{
  "n_kv_head": 1,
  "positions": "rope",
  "init": "normal",
  "init_std_o": 0.00289,
  "init_std_up": 0.0123,
  "init_std_down": 0.00145,
  "optimizer": "adam_variant",
  "weight_decay": 0.28,
  "lr_head": 0.00693
}
MLP neurons of a small language model. Each row is named by its layer, matrix (gate and up: input weights; down: output weights) and neuron, and shows model dimensions 160-255. Each number is 500 + 50 x the weight over its row's rms, rounded and kept within 0 to 999. Numbers have three digits each. A neuron's up and down rows have the sign that makes its largest values positive.
After each neuron's rows, "fires on" lists the tokens most often at its 100 highest values on Wikipedia text that the model never trained on.

L2.gate1400:365583477452549402544533561437519464480520389609448463489550505486480477589475525635517484456519428481476472526520493571469572521527481476563493504541416498470483600514513477460501469430515546496473481511423509490490461424483485380471484569504523468499495452510510417581541532492465473591
L2.up1400:559458499625493424494550532427527416578451455457485437489491479443491534572497490520574560446506532440488523528545533437545497542475501526528519517457494626561505477540505524515524532528540504554365495523431487611578468548575489520513543460439425447515512444509520492505476413395528579501
L2.down1400:455548513514618409531507534554509525400528450468457465524404488403462472516518483536533448540427418549476513507394418534495503505532482468447566449526399431505401543414480417464530464428510461433421455532421527546486498526461494441512468521413518523475457443450485479459547506601489432531
fires on: "s", "9", "2", " life", " century", "arch"

L4.gate765:479510463425446539536508510516427482457490533470466497516558441465569427385502454463500472493553478451504504442519548438408454482467517432498540543472504495537430583464563440429562466545496439500429504553441551455552464449570440511429474519475485482567475519484449448454390518550530581425
L4.up765:499486521532425392583454498519502471483529643530524506538571460406482485548519560552436523585471464521612522513519505471491459445409552543444565516505530555446509609506455536546479545472447498527537471513542552456438564504477535383481541456587398538506560540497585502492461503536467569613
L4.down765:472500543463470553531442433514437560437418541525513496460402549518481488497505542445524520537439496584520451539479458526546546559484419569473570542416475573409540457525512416462494495541527481499442434508493444518538446455430454521539491472525427469523491515559554531386632543535499461582
fires on: ",", "0", "ans", "ous", " •"

L4.gate745:483542517545548525439444520451483595456508484567478501517476452460514499542446423556443457553575536457556589497533463482535535567485609453519474423514556468530621391517463497508544539470488491461488428431460481553542461607563509506507484443478484394550438523483547534490470556489446451456
L4.up745:426424530477473529488575439489523516509459499468442530444500477440483513473477460457463469546572530588485391548472440596465422480520547577466562505468542518546579497514501556562441532529526497524582542565479386493470489503493525439465455529453547503532523596466492533502525562514530467496
L4.down745:496551473491476383480456430501466501524467446436571422508420539474518445434535529451517485546617500485504495512477518419481525469506560431474492475464519510452496476482582491452569477500541472530546519390569542588429490566492509516595542431534449499429447581477501576563570477484503514550
fires on: ".", " States", " ad", "=="

L4.gate262:508530470577554545536478546428446545451474513516514543564498525555481459523513406504525482471503549532528415445427552554530547485479504633544499470508447450496382543431473528481535472422495474576439543479525547521449504436553457474454542455507495555474510496485552495505471472601543464431
L4.up262:456443506584448599520494538467500475533521529495409549519438493542540562545458459520597574538505565585430605522455480549511513478549547467469460528609525534566463637525537542451498538509518513438558534464579516453509431499515470478436503427564416503533542503454479496573509448506571480534
L4.down262:461564464440374468477526503437547442538567530501448531471486440530389398479467600512571458517565449467560482497393552496549442419450432541534488550496477452463483536530580488518487508486481474556455426537491514464523523566476569491473487514522601575498548483565500471453498448470471539432
fires on: " by", "d", "1", "2", "5", "8"

L2.gate567:445368495521409583473481477519573528471494497469621632533502409516535546416547505514455535536442550483528457496476503508506479526553525425482459511495551453460630448602572436503662525563531529459471560526538487480416563480452554502439541527591476547495455521576495515533410396510524471439
L2.up567:577482525377458494567550533464552471468476502458544518545539417534528569485446544569469483537449461512482531467522539492527531439514473513588444536595526481497560501581541471469599583490560509513532522462574461496490529503460516451474554568498547527440489477564545495509495515503534575463
L2.down567:424566543487545547504514535499483543528504464521425430456532622575420523566517507509499466531548509546425523430542476564488504511549407486514500583518464520513456531482494457484411527489545538507429410528547454574541489513576493502497508429433445462513477442566544532550537598543469398564
fires on: "0", "ks"

L4.gate1016:466452588430513487521534525480439531463493611505488476502448508459491517534526481447517549494541477448452432557472505481473515532469605450545478532509584563497543617499568506385458576444465550448430470451471541512510490501470414439489594462501433489565492607449546422486511520554540519544
L4.up1016:536442501439459458497539613481485570451521543573558418524486506519514571380501485429451472496503417528552410584528536451537489463524509431539535489476474487568466457508480497509453534452505425502452497554551600491435476466487539453439478533501529494557541478580506485507431535506400578555
L4.down1016:523454521471456551566551418487486430516524492438566474523546503483490546481462503490514453459423505492541514492492512538505516513540577461551478510533523579500482604516526541407449547529583480492570434444468542566514506551487444480502497570514437495462468533450425395498514482466492377464
fires on: "o", " Bo", "a", " Co", " de"

L2.gate1798:521540499468556403440550570458441449454525476499493498521524395479480471500565571583430477511574506463504497504461475486495449539473477550456373555518517528455570487435377560432552476473577446444585456539475609455489564577463503465454408436554524475492612508452438539546533535491501527523
L2.up1798:410516460478467529493521483578535536525423573564513457503503488534375524511527433516575361517522528554461497451484525483476544598558537440518515494523402525445494484443496483525589541545525516567424408590474525431517572514597543443524476579496530539516483436403563470498496466542494461467
L2.down1798:502553495523470484476662500483545440588508499475483528498484471550579537469459511455478475532506450399541503454526529452486469410531404532529526500526566506555403409609530584544478510477528406549476517451496432490529497472492525534516551555483525530553477526613561561592449580526380612469
fires on: "-", "A", " Total", " Heat", " The", " (°"

L4.gate278:536487518520503472476540359473510441475542440496382518555531527498565526510496455432474582521498494488573480536549454450562456590402503404465560507529519568538535500534455450586477503487508532483518437475551461445452431590425466467503532446585455495532560476433615427405525504508526442443
L4.up278:521419578465556537497535522487563496504531463456450359451515567480551585442485464601521492561506455464577476493529438546513549463488594430444592490430586518541532550405467553450491458514537389515491462522521515479494501501443596526455543465495453424416462525432474492462488519495501492410
L4.down278:499485471556633485418550476549599530473560474481481525507476532455561503565496426594518559549503459484550572557479411523482529449399554506522476550467494544632536450458508446478601426526497509509604489481507498598542474546476485509498487461439532585496527516501504485584517483542460469494
fires on: ",", " (", " by", " is", " are"

L2.gate2046:469447550421415459497610527554522491473522431453503527548511495496495555375501502502487458447493477456537475536480495485526492533555504521443522562474565457498483447522598472389578443478563570502510433631494523481479441521475404538494489465446461540510429532596478596548481583420512470561
L2.up2046:566383508471470406481527492584512531416542561492461493601586523532514586504484546514559488508506478520414530518517457456563462448516500583509554552560572448510448457515587472458557472547595515563482505624472387465529490491506425510559439438536467534554495571504549665537459501452482547506
L2.down2046:524440487556500423550442499565501524529505574551437507516519492623488430560466518461500528511521475452515538536474514558544551537447564473501586498535529551499509456467453477527470540495584514498491477508408516477507505530510453470470454464594503524535562485410499491474423495522469575415
fires on: "0", "1", " County", " local"

L4.gate710:533479534489512530559397509415603409478440533402482491503596360482574432529463526557540435525545484481656503506442555419475553485590528479497439536547397499457573483515493496428486352413457533429440513478449483519541528485461522558480467496513455493566496493568473473578483523610489498539
L4.up710:492478438485443615488459512452516454548537507486568436505501433487569551546437592466494498581500520587620532521489483502534623492501477507568512473577511491464502492562507494468553649510477518542506517496496539439556497511437434443527484453421440514477516502526486517532559501567491530570
L4.down710:570495450503490424536536545471510567492419509425431571437426559495569460473513408624506468474468521467520495480557573470528591542495547522563465486485471444455451462456549445515449474521549461521486508479459471527517391487467496534525472532436489438460519501520577491488447455463445464483
fires on: "1", "-", "2", " and", "3"

L2.gate2040:457544573442465617503539535479461574435562573484524427433461472459482481482468516468492476474533473509547554490521568522508451532565500428469389489488505535512503523471520589455554548449472500495420447521430470438553565464483520508474549540483502471474547569440525515518508579462542502554
L2.up2040:516474561447516508408407461499497511454553505493510539598395506467519540447588474514567577484423420496565426483443469568565497519470489517478488447392524598505465431423502504487479491534555477580507582550506514522471494613526441558393513529504535565520483496552556396510432466539509504545
L2.down2040:441442549540512489561426485540412511543490438563417574537462485588473464522499536526536529615483481544473495464555485488505491504516480605528446485475518522523504470463497542562473539503578556530526464532418477405500472489498494527412583480602490491409408478600593552493465476505478492567
fires on: ".", " cr", " f", "a", " t"

L4.gate1664:467343506443451472451506509515409571391416479537455510556582576429509441347505575536522554515552589569421524568476533468485542511512487488524530527500499491575436576492527523510474480471477474439475469489383536471569503519566435426499561483446516483453489500531521587525531492432496472525
L4.up1664:608374536396490546505505503543460505464497499586454449496430525432463631502487512470504563431456573464426518434459481477532545439508468465495506488482447452416494542502558613486536517499478600558448508526477524435481423507541503451311512512498598577618485473537543508513592496534542494471
L4.down1664:410499443550611363540520542438500413514550515429533468520493519558456469437414453530494486497485448495541465495613548457597558588569479527530571502474489466552487535526446460496396524462505452445554483437522535563504522521467529566617550533509411533483537520467474510435567539422471526407
fires on: "-", "–", " for", " on", " ("

L4.gate506:508552435489529461409542518531427520510561493549534592482546528506596523493482409550442415459437478507498539539558544544515497608571480486442526517500473533551475460441458446475446552431530497517454496485560455549519486527514432492458460461481520592522510511529418536508531502441432512476
L4.up506:520547468526499472497514520500571517595503452607486632527401504452485556585511396496522475492382536519479518454494534509543628514521394502568496560534542473480484533507514502440510489408505433460463429528445473586461429584517477490419485447445497573600507473511512491525566523518472473529
L4.down506:548599539501517527547471554541556480517489478582450534509480441501579525491562461354595462503442575509489462546497454486541467433451475489531531417545489436561570496480564589482575535561525442501549424569551494477509434461591437530534477465590509458470500428623660506441551501574460432526
fires on: "-", "/", "–", "l", "sh"

L4.gate850:456511577476506592472472574443503463602476476439433567456540511540480451519546513493386470480469478537497405449527581511512563445567507502505502475461572508508494479467535455463536485395486575411551479465514538517571529473504552503536496614504554504389460508450457439541499500473531454421
L4.up850:365476566578565529542528489531582483511508461478487430549420491485491519512499441481460550492457440514409485489364407526549441523569623524501443566575516501575512471507422442552517512487522444423424535484484495513440568468400511486465489561527579505442619487511476462599547449517480517491
L4.down850:523558490495465506471538380471362523454554580535549565559428437522506373432432550468571512566474558492543480539528518509475555510453490413517464518530516498557554509605555540498440485398521461476472535492479500509498474486534477589533526527509502464523445491456481547489498580479555434519
fires on: "–", "P", " for", "2", "\n", "A"

L2.gate1797:425511542538355587449551500452554532463426440461540477420528465471473421484453419508434541514586507404543530475524479533435524532500497491434476484405493532483668533522513544539516563403403552460488472465477555420516457484449505457481519548528506404547566419458433511481438543524610475574
L2.up1797:460504522489417467420504610450460472479522489485510558474518459496451382505519567484463559504430533504625535551713480504508511497467606490402450497498512461501526566443448440524473462537529425453450468506598479506462525460548580575486658374551569468469502520490464586464473484506447538455
L2.down1797:566426520560509529536520547484634592544466497449501516450505454494489528457524440464521543414443509382492568434452540498540535525476557466565557461550549572568452512414505435417554515598504408516491525517558475454495500464497485559526488477423468542448512534558442556402558503454538482397
fires on: ",", " to", "E"

L4.gate2026:476472449448562517488430551470507520531420466555497523451515470556492497477476489476498435485499478435510424471498496455522461561549540438483495540528443599527462471508495471485548530580461512544502477488569483510459600477514462579453496497518454553545455447502459518530563385469506513487
L4.up2026:479419508473564550472460501468523488469490591445514460433542462478548432481539474475468487562521484500531492527487424541478477475448522515580487543463503507485571412510510464401461533481514479465532564487432420511534516468535510451499605482488408382520560476507531514544530503543469587581
L4.down2026:562505563514588480446465503516513491585541480599451539474551516573541474472399444514504492543511472470454484383481509441557466486517484472435519508534448525576444499508516479469467485443548523530565513428584428512546532502503411554471476528477475532570410503479474538530539429414510475517
fires on: "-", " U", " Th", "ua", " N", " A"

L4.gate871:631524535458559534567532509414477452489511458504491475426467569525512497523543633466489460439488553517464469507465534559529554534452422490464432500462466594496479444470513465482535586476506493590412446395506566516474491480435540524516393510433578481485478451508457481536492611486481464543
L4.up871:534448426482430480462449478479379530530565474505554439527486551504610442550536511554487583540531447590469460446393376532505495446418511538530465592405458537484543578541474472461373478499458551517515530495553456511550439534546513501443551520490549428574526534440405487486484602577486489416
L4.down871:556543603468670499500486493487586441521440386465464512430542407540424546500414503488482472514512463489527486611506502509450500453540489504578550439512492550503533529479476467476503458457536443570436463601527517552514485480445541560448452479454562497492439407572605452507523523449531576535
fires on: ",", ".", "==\n", " ("

L4.gate1752:492482467568532484498566553423517549546517499453452550496526552509519572474512523554534539414510461560528527515459485470541605509585509395508546583514497554530587489370520469491434442523551412508601457542503470494448495438541521535501494482535427519454616523514478636510456486534493477585
L4.up1752:486479458538492443658543541555509478466512509578605518551459556516440510489459508548422461442471523533485478477436534570482526539467431468504447570445479586454588551531638534518519435550536522576489588476514426452542439476577505599407492542559528604532457465588449534513438485499472504469
L4.down1752:416552482477476452424510460455590401527502398447488490420538494490515501500463611537497457519418531449521559485556436558492470572525592439528611484485484500445497473507554507446480425492566379491462456425534450476507467501416547463476542521555465548470568494513535539475506464532528551549
fires on: " |", " The"

L4.gate929:413617460456556509514549463544593576465445518430423437456510530484481446475567528550554502527490460471572466441484488596485499527559458390551530485474492469502502532469542396507535483451467538475504484448481427495504418501514598486512493571489512382540491514544488428463578602437459542488
L4.up929:502504550520482526547518393502402578436479533528435453483521509467456529396395485465507442445474397506606471479534431535593472446516473477522504409503536535479513495485397482568486463623502478513551575556533617586577517497381515442549501523540496503490431500527557438455479521485499611556
L4.down929:397374536379406435480446488520551548503519509510544498526471534487529397475462599408446499572528520473540466517448477528546543538527554519542426648500464494525397445486516483464626434512531492544480420453589438531503463457536463439549614533624508510468451451534517587504500431533525473491
fires on: ".", "ur"

L4.gate848:471406503436403413514487582584444446439531502494509521464605469523492527513593423460554626448541406544528517558464485428553552508465462480390448522506506495530457459548547599443402448576458482421473404506492491478513443603457467511511575462395493471445532524546466517472511528481444459471
L4.up848:424448438503504529507517392455494491376515458536419549462411520503641424474450439565547416467528546392524488494564526456544385540522412467511540451496522375592536459593436536525520546534450536466409554436606463505401460554347443484483424529476441475594482592537481509482446464551531493514
L4.down848:545505490466483444398414557472540553564512565476548449586547527550470551441581370432487515485472497569504510452415578507439547393487510525539521586566515493448510505431447485493408524512441485453485434644503533487489510488589373491525498554428583523501456472374492427518516603464473398505
fires on: ".", " with", ",", ":", " The"

L4.gate315:536507476493460449476483553512464403584478471482555542531524457582440563458570501428475534522404457535538432552425461420446542512493465576497484631540536522407477468474533548446500431462488451556509481483543480503540507438473502472488498508467510609506506506441487492497512458558496473489
L4.up315:472500497485495511510519504557406515488514523542463431481574449455474467486533489477492460504570591478423537541536483586490506402516497457611632476520469459464590537503421555495533390422566508636536523474499587528492523475568438484480546484485438543597485517471488487492509544509527442455
L4.down315:507524510588494395532511464462574546539478447516589485481524512561503564409505447409521576399421476604496483530449482431451547510493488571505437555503603475513481454517609503439517615388603514471432550523502481438536455504502507436521567572507530528439606472505479485482511480455502521539
fires on: " |", ";", "\n", " Live", "2"

L2.gate22:505499483534488523436509558567521485569449483411451512538494489561433583578505456558575593487468552504482516496433575567429461513468519395425494544568455498520471504496451547412449482438477501448528469520537565431522490469466463507504434499521501506457465507546503570480470539473402522570
L2.up22:405531480584531471461516495515421471519519485467550556466415548514452506603556551533583611467537471530401517570497478522378477531296550419458559513554446530396416467548485466484544488512558440459530461462478579544559486557437517558537468440449462490543526479539577519503481529517506396572
L2.down22:410506515432471593498528560513472513584560437513538539496524426388487546434570427553549562454514516450437405463488444531432506492562494454533540503505521534447565548523543532529411528480506533488557487415562467544593496641489510555427511437469518456488407545481500560498518497534434444516
fires on: "x", "ur", "per", "ir", "it", " Pr"

L2.gate1051:438471436566409515503541515490563523460385451468407570351414522471484595532584566446526613536531528457537515481394485533388514497451511519539535492490478459586522471484506518480484467441500514424486528493504555528491476521344463446565408560497440530482480484486462495476517500529538591470
L2.up1051:452380416515529569514474424482456564492530498565397506586424505518515516442560453483505431552468565480472444547560558474498410565606519494548488479622547479547485459396513438470502501463561506501511460524533468554521498547547477496486347585564503577497491569506517588565457431458472438473
L2.down1051:528497433639498426475495472430454482434423526461514502481506534484450548550482519598609536584520541559463470476467464505425481503460501518530492398527482451506495460510535464463467500455465531509519647495483555559526414465377454467591420537482479512463531461522572516563556532470505522454
fires on: "-", "-R", "-p", "-L", "-A"

L4.gate1005:548409501465450465447486560497434482552561534468502583429450515532539516511519485512573530493512527366516443477613516472537603602545498436521522489535483474580373470526450504455585488480453466457499589536500477491593505566473463505508473463507451542490497527397546476483446477487458584465
L4.up1005:487543453573467433504491545517539444484458523439470509461472490511564510416424542539396502508418525456506484543423439525522490470559527483431490372456332553507492414505594497415499547479474505436541381476549502506417531475537482526437539588421438534568555507536433460493483514522549358558
L4.down1005:544459489503557558444478509460547501512521590567473603490492548512587494459563475547589535495432594476579426401551536467516511537550511531506530422531491447495467510568544487526525561511506486485529550537586437459406468510587530558505460495461469588523504497480540513478514450526473442400
fires on: "-"

L2.gate55:497445484513505513444478555562422522473482520468487442485475585471605498557598439479539441596487505527429527430519503501456449407436464521601504498516445565471528584516453355509524463454565563463438495438464509497438565538479445513468388405541513589552497477584478481435502522490490502465
L2.up55:563519499582492468556505557435448476526562549539492580545440480543450456529391485558566550473505494543525614563527515458533432491521468507491471472469500525535392587555524483476536493424444606559530583513512482492350520508469487490446551469505491540531499386504532544501510537468579501532
L2.down55:561541478485433470521499455524529491500532491414474547456502481521548483460573511516487470494452455467498396495493516518436625497579536496586387510482544489514554458547456531462489471506476517530474563429539543526594453479484544513554483423515479583452524541609493442542489441502478458512
fires on: "2", "8", "5", "0", "4"

L4.gate1619:519515525520521524449536478465533525470491448516486522406502526412525467585492426636468473549529505551532525461547585540440433435531462450582518516500513574527526498579515491398594440438489485511538517501517497525517476563437466482541459507488484599465465474507466477546499541406525430524
L4.up1619:502539383555465474557594562517513408473522533422525602496437427528467461561528471412567540381479521411580457514542410457413556527388476526520511555483542494504539575475494479437532531552458565514531565503536437420533538485562486538430582544570558576486543576509507491390533583544492482497
L4.down1619:464558604489494465467588436439448495529456381565551509575618486527498470487597484479517468531447569484498448488518457428415426499411370512593530545495459440570466514547531439507471496452537464491523520492478533625565541541430518464458466466442428519499465419555551467556422534474470427497
fires on: " |\n", "+", " played", "–", " IT", "ium"

L2.gate59:507447421497552552453572438568427552409491478512518560629503541504535459476566517424448580469423572557461476479548465469552488484439506583522505567491485490503542542397454598495556402439548537415520478478537504549452459557507485576461496403499437486559525463429527523496555567417557465521
L2.up59:566495509562491483531531526541573452482538488440527503533531504441521469479455481498526523480461539507542467469505458508492420493500502439459467555462566521453485523533479513483455468523463499563459538564625503480365530484507586513452542514530621570425486566488562450503463493464424435503
L2.down59:511498521506474462438390477514454464605531494502525534505526501500483461468521486548547490565601549419474469585556495542437491495485470595423516537474529494479478503435542556489520529395424464539478583536449425458553465468487449468509533463521453460573532572517394408495482472574434529540
fires on: " one", " A", " One", " Division", ","

L4.gate340:526424528457524541473499433485441576496546470516427489456482467484594464407512547460549459431444539518559475455509516496492400584489474521427497526406529469626520533518581542527486481425492520506459456416484494463501444521477485438487565456347496457458530448528581562422472568507418543530
L4.up340:511492465627541431510535573565470446509480580536536526599354593489526533519512515416535491519540585397465410524470488381582631442501491398511574480544540430582432493524595404500461542519466576455496443432599423528519441523499488551466487452456452518500405530516610457484437549405490471492
L4.down340:408467435466444521455484546479570484480534539549585469432516432440461478526458453475526429508451446590508497493455574572431551533487452454522415565484515480536556537520490472463426550488541529562534395490504494442413582495547479504486541590545492493518479537513511506424536587401471573581
fires on: ",", ":", ";", " with", " -"

L2.gate646:489478487523418630436537509498428606461481519478502546490492578484628499450476462503525504472503475545475453508450505582477500542536499474499529473403526451468555456516492527477516462535439477534473502498543500502508549536485474485446521507459449549505532521514538468485453542565499505490
L2.up646:499490554483451526539609481597454570466553553355460580526515462587478514472478438471464525484502550468536492526507488462525471551506457484493509503490527452523449464592524559519467485444485511484487507450578485476503544530499489477454555605500502604589514563592472518529440504439365451592
L2.down646:475530485464438544485524562528442504553480541508590652430488523591456490480507467532483492417529577410525501484443531378583437538544465464406481491420482538488461551591503514477477598480460595554538487492622489508412490484470551485528476605431427508651534603616522489573487464488459544478
fires on: ":", ")", " –", "."

L4.gate276:449453553521485551458462426427468483530484526529524484530498508509649521580540504475405461429524500499529446495466474496519440583551462497419429502511555444462470493565520470509596433492494569467465513506465540566565515606451522440604492450545458436524564504588536518523488464462455636434
L4.up276:512562468588509455482456518468441575481526552562533437542484431521437450521476444512551463388397476443511503504504476518430506574435483578465485423456486453509483522436475454582454525471527507494506464477504429508481473642446464529510535389441447559507548551542528397572451558560493420494
L4.down276:515609467523376437428492480475452514545520570512478507549512549589483487525489529512528604495516528511464486499474491489468506571476484522543513538540530518471525514485522518476582447543457468511488499481489496506461457548510569455516461503544445439443564588443509538480480393465547509458
fires on: " and", " \"", "\"", "-", "ip"

L2.gate340:491500457442501587521565535392460544447350446608461553468456513476478584468577467530480412509522552384413506538455607511413547477576472494535533440452537535425509534535484496398475456472511526493450506468489466448541515544537441448521446493489490527553480508529493564540562563503521439546
L2.up340:466549508465483507508497470445496500472555582539567548484408555638523612453389448470465482432404455504361466509465441508518442543554531532494578452460436366408515547427603492409466519521541447576561503529557507464647551458580428474483469532559460568516538521490445484532506488418513499518
L2.down340:511500521600522408416508519536501430571564553380543471619508561476517424495493453553483589482511457580525470442453370522464505519395521468513453560471424436526433524445540502510461612520517420504464503545496596447496439495439574514459503496508458433490492576517442406466487409508424473478
fires on: "-", "–", " Fall", "Season"

L2.gate1371:453515471551520395542428439444487441522405506493455600397516526497488542534530482522470572450519492459499565488500562489383458499499497583580532519508397429518503500524526483499510513454463483493485467476492506489536398600502499501525502567471552545555470486581536568470510550527498453603
L2.up1371:545473577488630597503606481573550569426488500553486575426452515480495499587493426490462461370527437473543530517559511493583445523545577476514512555514503456471588432483521534498594503497526501464492483440494573492454536509474532457475491590514580489564481494698497533515483531445450557524
L2.down1371:583463530554469470500400452399421492473546523540495530498469531489473418469554439471530495587417501458523473549450482541480518521425399463534427432567454462484453559471523470549428527494595488518507606535549478528512500474458435522516542497459519508475457522438493503475523571438522479497
fires on: "-", "–"

L4.gate492:506468510441430494532591490457534535619448489488472553455581469410458470478531590509448506457476492513632533517512542475549516443503524629479436524504548522521564530560494531506484503446540440491440464537445547422444489447466535453585431465525504462549510519521493585573444552468469480495
L4.up492:498506480567571495423490483496530570492548450454467575558572508473534457458627473445514499460519492483543486442524517565502576481457410643528569510469499491469462525455510528469486476509554484600504507424511590518462506493465491523573463484564439513670475450485439553547436542503555486576
L4.down492:495359513441496527475499544463573436474512522463499573436576525535511514550510513487496563511608447483586479579414540445523523453502558462483397420455625534527441442533429523550580477509442474483441508512437429486538470509511428528463515460539558527418513442514529450500452521463492489359
fires on: " |", ";", "'\n", " League", "ing", " keep"

L2.gate550:612488612521548442542468454425477522440492443440481393556528532442522544529530444508423521514539479413551379552529541641542483544521651452495486493502578374583504483549482470581458452496567498520547416491441461561520507483496605594521569484503554485495446439590363508498465544427400475496
L2.up550:442510495583559466488463420463509541461662468493469475499561542455577463615482472512496576507558494490505441433512493505486393524462469443510466478530582432513430509555519492597435449526568538534551478489443485517568489532578522490512558493478514484540468449611469535482418502478424433517
L2.down550:426561400533532539544561469652531433519508485535561611480537441472468447546494547530514554465491534478470507490430490372469565442455401548507540535543417560420525554464534550454491554454545531484475468515473614456470481497499455444454474573518647481443548529467543494526564503660529501429
fires on: "ry", "ir", "aw", "ros", "er"

L4.gate326:457536498496473584525487565501435542524530526430492551522411456430536464545536431555518490484484602545491450475534632625437507443544493438396480479510484492471457478420491530486557436431543547484483438512548502526540500428497523458474479551514465492425429554462469562519551569552542466497
L4.up326:519444436485556479453642603580599535522553463477441554396438459423495564458542573519514485456555483591471559508530544461503461391526463471467486576570509526509534597437535485487497473461564588472501536595526478552365534552460478459511539489592390532484489513540581560496581502489572548579
L4.down326:477533439524468521449545492461532535601493538615474439563454477469554555482487514593545488436533470609496475497522440451488525523414450503482516455472571476528525405534494560606560511404449460609469523463597559516526478437432514440491532450416624548554541517449490514558432471565546484448
fires on: "–", "T", "0", "ium", " /", " to"

L4.gate78:556456627469505450496468447485482521484495440480537524487375509524448536432458502444392476418550482513414475524451627501553482553510565416503566500416426479469494513544468558494550523484575467565324503581520461486483473475522512465561558540550420465437516472501477535506525453480432419544
L4.up78:489460489466477480561566445474481515593501595571501484536497413488442497507445441392372637397424514487491504434523431410485500533447525593550447476565502542398482461457484522595500520468561521451450491513521563478465454553525470524494478397541473471482521451428554485552558499456550492506
L4.down78:549535527504493537543487461445464525559458565436477598528465476518406565501516505486487454544479503484459488433538544444537510510458600499562595529546394541497494527471456449361455494537571432470490515525572532477405609526517582535470489469556514445562495455516538432524546321489419477420
fires on: " for", "-", "ric", " post"

L2.gate125:490493544409470458415436599425513543548525464506519569454469545477532474402530540563515482547451484528531612481427543547503543504501431518511583512452517544511399562565520437465530524488517509484522528500569483466507552501457547414500559538516503637367407471525516533442476528567562478478
L2.up125:508515482519479472509521457567517532469460540534507598515495492510456559474446478513561478426475553443465489561517674502542440550557500573533545409470516420415548413476590451373565473662493501575604479575484496353552512499494556546441432512526527553467453469592568480467524442381489495507
L2.down125:471442533573512515538509577446426547544500508541492483462474498500523478541578428486435578473493399566515473424472339493545585547470492457519468544508525515562474555550415504485537528373518492441471528487480445510445455535541478420488402570499378475484535604466448591599496505500461466512
fires on: "-", "al", "s", "ks", " short", " No"

L2.gate678:413499428499464505496546570553495470507453456542510515472459563461553498531534476453540508421529484390523538505499516497605517481462524487591552531452616562558461522511494473510479561504487530459494328496540519423540472508471393524459540445502456431514455525495544534504514532543461462554
L2.up678:504467490485480502401488495537511468484509513479514418563514617530573470514491425474488504597415478463594514484538460502520467498545467514438449467444485553454550422457508520490485487522529562509426577556464580556433462529561517551543470478575499474437515519452516454455484485536498543409
L2.down678:531511479539515615544474507458519446437424453445441450554554513580480472543532506495561462575472566567456432658528450487547399487476548486486353466524501539518422530446469562430546567543541449540494552499494474444474554485480474550538438422528484512498537534527485528480552519515474507503
fires on: "."

L2.gate640:540473532510418556487467484497506547371527513470528435478569465436551509415552481504422477473536425500570452508475516462475535453555455429442525428425457576458554437509547598529436529463500472554479529580438497523498513446423498480517494501618599430502552534496496518548553487493449448536
L2.up640:503607526418557498559496551567398443499504607506530485409532531502470503530473457501470436542552463495494481524537479467525436473524351560451544532508442471526541500529442456613530468488520647551640521544421484618478547509553488436554493484543395522530464459493454536474415566477506515515
L2.down640:495453476549535486522491426582527520453398506473501513491468410493518481556504497463558541451491489484564476518430504475548522603451571455396505369510574472551530601516567422480509578580519463557477570495453442405405481442411495458567596498514447478560508560350516471369480530528380506433
fires on: " |", ",", " great", "igh"

L4.gate796:556522496473498539436475446437528461431605435499525455528602410506500494459498558459571489535613441435543350477495491528379577520469598554515537485467406518513485580448558525475607485504516562579507451557460484516499514477417517450617484546544555449518446457485443459461519571582484442491
L4.up796:521441584553441510620483532416552480541597404601525435599566486526492420491483489524490423532589552525559463449478550494510487502377511563496420526561531486511509542480416485543458479609419500673465538544500632488450528544434465582427568556561566504454465450501460367528509450576497506531
L4.down796:525599556456524538488569509569518525432388502479509543421369528613602537568468447465545583445496543571496536468531467448500442535523528489409487527461455486425514552476544531511499497426495481453523501427490383475476452458534433427474454403447452444608506484410534528484586493473598426539
fires on: "-", " and", "199", "2", ";", " •"